Weights of a small GPT-style language model, trained from scratch on English Wikipedia.
Size: 12 layers, width 192, 12 heads of 32, vocabulary 817, 11M parameters.
Architecture: RMSNorm before and after each block, rotary positions, no biases in attention or MLP, untied embeddings, capped logits.
Training: a variant of Adam for these matrices, 840M tokens, 12824 steps.
MLP neurons of a small language model. Each row is named by its layer, matrix (down: output weights) and neuron, and shows model dimensions 32-159. Each number is 128 + 24 x the weight over its row's rms, rounded and kept within 0 to 255. Numbers have three digits each.
After each neuron's rows, "fires before" lists the tokens most often just after its 100 highest values on Wikipedia text that the model never trained on. A number after a token or word is its count.

L2.down1264:129098122141077121133149147139118139183090138145138097180124165120168136132176105112169124120119095117139127154094134109131109115150126133136108110151103118094159106137140113143105113138095167119102175154101165142100118158128131154135157149134162119104148106113124104138136132144110151126134142137143150146105152121113120134187160160120171091101111117142119147150149114154137134173129
fires before: " " 21, " |" 16, "ics" 12, "ic" 7

L7.down1143:115160155137142100124133194145071143129099175121149106125113106114129086137122118105146145170134156144079155101105159120091124135134126145089099143095144139080142114135126124145133103142149101122124140145117132144147144150100118131136124128134123146155130048131128127140074109148121142084117128158109154116148121167150153141109081139119108131099070133152152104110153134117093151112110
fires before: " |" 29, "\n" 14, "-" 7, ")" 5, "," 5, "." 4

L2.down158:160125083116097107104108119134107102114095148130177113188127115123089154137176144100150177142128124115123123139122139160118110103186154104118124100144104143114118152181106122111099081132088120114114112115108124132096135133104153147134147095100150152088128125144136098142167112120124129093106131164109137152154125151115124137135161119102127059136143142112097100113167121145098152164119
fires before: "1" 21, "0" 21, "2" 12, "4" 6, "5" 5, "7" 5

L2.down477:143130115131130152141141088102144130135104123118125116152122090145115158098126130100162090106115150162132119127158115121119164104103132100179176171156141135172121157133159153156123145162123143134116132136148124127145131113135122128110125157172159131165119160163137162114105132132121115142118119145127123169140117111158103137139095166198162132098109097112102130075124168137110150092118
fires before: "r" 15, "ree" 14, "is" 13, "om" 11, "ough" 7, "os" 6

L7.down11:096150091116117087089112112146111108119152114119079062092115161128120148163109118068124097106096143160109161129115155203133126150132112162122149124126122135162114113102137124122146164168092157141106166105141080114140173164111133100101157144078130115110134116119102092158075118112135111147139143159119158106113143165130106117102117160088133115129113138123135112139172110116127083146156
fires before: " " 50, "\n" 13, " |" 8, "," 5, "\n\n" 4

L7.down537:131137114161163122142151140115133122110125093163131163134092140096090092108111086098155165138105142142100149147086136123159149166107141118147127134111135166135111125127115114121110107164116133160127151161122124119144128174135105164124150142107145137103149097113124119145130137151193094096126100126136145135107087170080121115110117151142121117111157124132131135101166114121103124115123
fires before: "ing" 35, "ings" 6, "ed" 6, "b" 5, "s" 5

L4.down821:129134122106129156106135139093082094124155112111098123108098124134083106128124134140117118130121139112154155119129146125102146141137091115170130096102105111151132115145150113121156131133110129144128131124133114101112089122097154130144140135139144145174104152167142100142107146104130094139122148143120201131119156078097158140163137143115112151119103130110146102099105073130140158118138
fires before: "ed" 15, "e" 12, "ag" 7, "age" 6, "al" 6, "er" 5

L2.down973:125118106127028110079100132153122146121136137134137120163132158117139122138160131119115127107131094128122160105156122136152092128217148140132144111164098108134140098140172124101096116140114169115117138159135117150060148143080123131145138073173141132122114122139123125108115132119107114135099111085145160146143166124143103125173118125098122135162148138097183121144160104125143146117124
fires before: " |" 22, "1" 11, "7" 7, "2" 6, "3" 6

L3.down343:111175151117122126129083171085139133122112119083159071135117106139144117140152146145159154145159132179105157115148103136135106111117116116106112140136121120121169140114128143168097135052149082136115151141113102095123148158160179118145111111136161095118141126132124166167161131139118120152143085143160097174131099137132106130145127154135140114130118145147152088122170115128141133116130
fires before: "1" 14, "7" 12, "3" 11, "5" 11, "4" 9, "8" 8

L3.down1496:133130145131067115132118112120153116120143126136122176103198078128100129098113113133150121115080139119113127112168083167096122094089151139101132133130120146141097139155127123128116156131166140134136154115104121143133084143138075118091163087124168122102158125103122086146145116116118108124144094139124133146118123129124115119116093125120174144156079086169141133166172121150123124111107
fires before: "it" 20, "ru" 13, "e" 8, "ed" 6, "r" 6

L7.down568:104110120137113118104095152149148121145143088134120114118111126120142157148139128123080116167135107131103094093153134116135059111142122108126140147145135096138104097119130135128111194113133108066104125107153167121133103101141131087060112106135045134107165125127168126157123143115127154113144135138146132140149124119141127089093122198172147118141134134107118134139172145098119127163182
fires before: "0" 27, "1" 18, "2" 17, "3" 9, "10" 4, "4" 4

L7.down1025:121140150144134104154109107108072107124110118161133134122127151107105133115123129117109119096138116117050134098105109123137097079120132124142115149103152146176118099110131159136135131130103096132134110129115113102179111140112135124183159114114168122090172118136183087158193093167130148115104193138123110177102132111123139112101145134049132108112147144126118114139139150112139119138150
fires before: "1" 36, "2" 18, "s" 4, "k" 4

L3.down678:062171113166151127118103145145089158105088164152160125094141146140132133147112146111132116141133103145124140183122096072136136076119137083136115138115166095099151073135133112153143072113162158129132114102130163108126118129173148116136171085097162127126152127126124113154112101186110131130116117154164132134105110142139149131119169147106145128129123122135122067170143108079138121110138
fires before: "e" 14, "ic" 12, " the" 11, "ter" 8, "ail" 7, "ro" 7

L7.down539:121119136125077123157146120124064137081089162149145125147098125113085143095125097137102105132170118123124146113111111141138111140122126145129133115140140141098158112133110089149175093111121144153151150138126143133137112179174103132139118151163087143165137109117119129154064080147095138112133166141162107158147140109148146138099131140107126151082135168136139136147152103155087104145134
fires before: "1" 25, "2" 19, "0" 17, "3" 6, "4" 5

L3.down749:116129122166151135125138108133100089140121107115125126111132134118105134168127125132132149095109109089131131174118121101123125157110155150149147101094134111126102136098134148139134098118103141115142125142116111114101137094149167143115159117101160151180186170115148122117134127133090125113165134127132113098127129163158159126141107155105107110099135153186119149169148120106202156092089
fires before: " " 34, " the" 11, "ter" 6, "n" 5, "tern" 4

L7.down1396:171185138149154079151143096133101123140128114140137110146107095128101152114113121071125105093164094142152113149092107125123136179131128137137108136086134121117091097122099141119134119160132137147112118119133152141160104100124152130148153139101109157078143156125093126135077136142144160139141133141101194099098127127076124128146113167142133122129099122093103095165173115130116100142121
fires before: " |" 26, "." 11, "97" 5, " " 4, "3" 4, "01" 4

L3.down1095:169093142183141119098120132175126111125139132096114092116111083075124128093122145157128121087113127106109151102151110119097143097169134138171164107151100136151157144113131146089168157124128136145108144129136169107134141125118146148157133121166155158113129124086137138145147146106114152143139118102113100104096139089122144142133139127149139144127100105169139089114144113099133116122148
fires before: "ou" 20, "ound" 17, "and" 11, "ass" 9, "ub" 6, "ade" 6

L4.down842:159117098115124144157141110105172151130126076120110145103159153117127144103127107097146139074109142116096116088196123140189142141069103084130084144113158140094088146093170138110070111158116131171148111148150153115131121128140112123137149138128137118115119143160156100073150114130150121072133149151125104120116134164116108109072111133175128154099135111123129109116094150138113145082146
fires before: "ore" 22, " as" 14, "ed" 7, "s" 6, "l" 6, " to" 4

L2.down520:114153115133017140109119133106130146151129093116161118130114117133118115120185128158138128146112092162104120124097104095143131104182118096149097136126131116141155135121115135161112128150108133111132112160147164117048115112122117099152172150114171130118183136141137134146116127114117112142140144113142108108137168116160128137117135121122118008129140133138118134101130138115145133143127
fires before: "k" 21, "is" 17, "ics" 11, "es" 5, " |" 5, "ic" 5

L7.down620:088128149102099117108105134121116138085112128132126128165161157129122155130105147134112136115133115089107130116126111148070126095113120098133113134161140130145094093096113124114127147121180125110125142126160151117133117153124120141115114114152134081078136128123124137147177141121114124142146158170149096175140140152137107097159105159104087147177087163117111126164160112119113153117173
fires before: "2" 43, "1" 42, "ed" 5

L2.down693:136140133123069159123106140103131132069109144159102109166128141119131154149113142137131125124194138120115126152122128107128182123195096129162111151134118161128106120093192169120129164159110128127099141151142149183091107138112102118134118088146118152137129089115085081154137143180088132120135160126104147143106191114117108182155113138116130125126111120147118141157124119135083119136120
fires before: "ed" 16, "e" 11, "ual" 8, "er" 6, "ur" 6, "ure" 5

L2.down6:131107128140055108151115134133118131106104098083117148125136151128088148134196137146126142148091095124111132145121115145147123135153114101171095165149120078120124093164104109169119122100118130091090140140164142159122146131132120138149167112128146156137144112132152096141127122114093160124129158163129115107107137146155127171121122125127171078149150164102084151133133124083076131126131
fires before: "0" 21, ";" 20, "1" 19, " " 17, "2" 10, " |" 9

L7.down440:123136171121123130106136126148153111089106126129127093176137089128117106102140119121140135138126142144141132113099076115152119114100141148096163121122211099095113113108135103149093108155160138126154150106086099158131105136158123108141129127142118147149155145145110128102084171161108099142157141132124146150107132115141121114111118123110137167140108158137116126143134165080109134171134
fires before: " |" 51, "–" 21, "." 9

L2.down997:148115123119098113108123111113159145138130136124115081144132100148110129131146109128142088145089140120150115127133156176135147120211153110153135151121112153156139140147152129126132104136125131132118162140112129151049138124113102147124127119091099135116168126152131146142134135122140157139112125109125130144142107111164141112094155113134143000108139134115084144113165135124137139138126
fires before: " " 23, "ue" 17, "y" 7, "," 6, "t" 6

L2.down85:105126126116037114114131108137120142120131139085121113131110117135123127116172118154136130147123090122123129127129097102142131132224138126130129124141139128128131130131123117134125145136122139111131117104142133105034147111124127138134145120138128169134141136139095154118132134130136129167122125115127137142135136120136124146126134140125147000127146125133101120101147125135154134135136
fires before: ":" 23, "–" 21, " |" 20, "\n" 7, " " 7

L2.down528:127140124116132120190121090080146116134096100100130125132139120123118144113134125163136109105136113155123121125136148139131118117151143117172110130141146114150129169121165142146098149177094174120143163143137146161181141145128076158095125136142163111138105152132110119104130132109110133135101153119146130205162135126115121131124094157166113121156100105125102112115096129121147173138137
fires before: "r" 21, "ree" 19, "an" 12, "ir" 9, "os" 6

L2.down1483:176103174133174161109135117129072157088139138109136136121117108101102125084113115137137088069133106126125136124085070096131096142140155103183107117171103121120140121111128138143155119121122132109144143116123167124121133133137108183122133093139119129111138070087166120161186163111120118161114142137108113133135114103087140121144114124136122108133129096113119114114152132084144124105140
fires before: "ou" 17, "ound" 8, "ace" 8, "ad" 7, "and" 6, "ay" 5

L2.down1436:114141141110045126099125151111111129129111108135116128121120123136157105131200140127156132119113121149121147150124118117136135131202126113151098113158139125135140129120123136128119118142125145113127128106149148103024158119136133119136130112131115210120150136133083116150118129133122129165116119123106118144134121117150128137133137156125106000139124116117111111117145127145130110142122
fires before: " " 88, " |" 7

L2.down565:099135093140090159128128153131169118104093087139111142112132108111125122123105149122129102108071124112166202144166116104145119128149121133127127101167102128107109116103144161148112093140104091154094139142120118139102079127126136124112117117106166109094187135150101118113107105100134141189139121145139104108150117146115133099151152126085129120119128109121114094143116085124108099122123
fires before: " " 89, "\n" 4

L7.down33:115167140126142127127113147117131137074113121137110106136121108124131119124102105127134106161110160154122113101144143125118147126161163136145132145159143119141127117122122143083116121194113134153155095117129116081129152150161149113135131142157125131115105128120102089171011131107080122118101159163142116149108093100125091127101111132109126130135113127166111144155171104128168113124155
fires before: " " 39, " |" 24, "\n" 12, ")," 6

L7.down499:170187116147108133164125118098104125146117129137114105113134165104087097125110101101113090107122136141130138112146129121104052144124146154139133124111181121173108137125119138134092087145181112119059164140102106152105103175122135118098171152144160121145101145131142156153087088131109098129098129143177113134109128151124143101129111137103099121091103149165123138177132103154100134170145
fires before: " |" 47, "0" 6, "20" 5

L2.down1452:134141130107113160097093131141183106087117119119097143144118129116113120129155110147130089144093094151102193108122143162131139112132139140127149114138100115143107132177118122149077113134136139144132095139140157192111116113131139148129121154095152149109140146127130114144135092138105143166105110136174145123110104116126139133155152138120162070111167080105118110112087182096095154133131
fires before: " " 75

L7.down109:152112142135105130113130127117135119136145136151152130138106066123152112136127151147118100139123143140110151123108187105142133115118168107124104109152113129135122110111076077133130100132142123091075135164163092155102126154124123146128101137149172141116099129141172080097119100157100108130125134128146171130149170143131140163139094123089157107099116142159103138140139123085144136150110
fires before: " |" 14, ":" 11, " (" 8, " of" 7, "\n" 7, "==" 6

L7.down517:131129087112132111092165120159110156120075130156162118117134154142150093159142076094158155159160149185125155109070163119112118134096106144137151130138166122108144180145128126148066118123078124133127117128124122083113107125116135147128130117135107140083128108126128104138049111166173131097115086133124097118100119137155117140134098130127146126107078157137100133128149095134101143110116
fires before: " " 26, " |" 15, "\n" 9, ")," 4, ")" 4

L7.down1324:166193135158116143094124120123116141101121161136116102096130130117083135112130100106118130113152098108131181098134093160131053120147163094116130118130177108090135115123113158118145095158149102162119174129122077110135108133108151139128110157150094151092119122089109158114120127151156114135125109104145155119172121095154134116092102139118122127133112119144137116089128124145089144145136
fires before: " |" 57, "5" 6, "4" 6

L2.down290:166106107074087137115113133120120105139134107115129109154105111118144056139136163129134119113117103141167116112112099105115111138190152133159128124143119104134150140090144109159087110160119120093128126130141126103090073118136122124162124176116142162124139106154145128053114092119134090133134125128143135147132134115161102120114141147082114064106140079134105157150122170120110168153118
fires before: " " 51, "\n" 21, "\n\n" 7, " |" 7

L7.down778:166151127189108168091124115104117121062188147155088142121136167146144162117178138125125140136142111125147099160106155141130105139151080112111144119112139127137102135108120088118145140125147124125162115127121099153131158144120133144163177114127136171124140112178087127125063126184116121106134107140135104110128171130111089104097096096163134132179106145133134115147136119118100153116114
fires before: "\n" 50, "|" 22, " " 12, "\n\n" 6, " |" 4

L7.down77:112182124161107141111121123142099081093134104148101125158108160143117121156177118118132117182131104112128104155077147125138135151166107140140129125129113128113132164097122152135121144144144113153160135143108096085152142126108160158141173104118120150130155125128088118164050101148118111107125134162111122115105133076095091094113110155118122139140121157138102100153164103136113152143122
fires before: " " 40, "7" 8, " |" 7, "4" 6, "\n" 5, "6" 5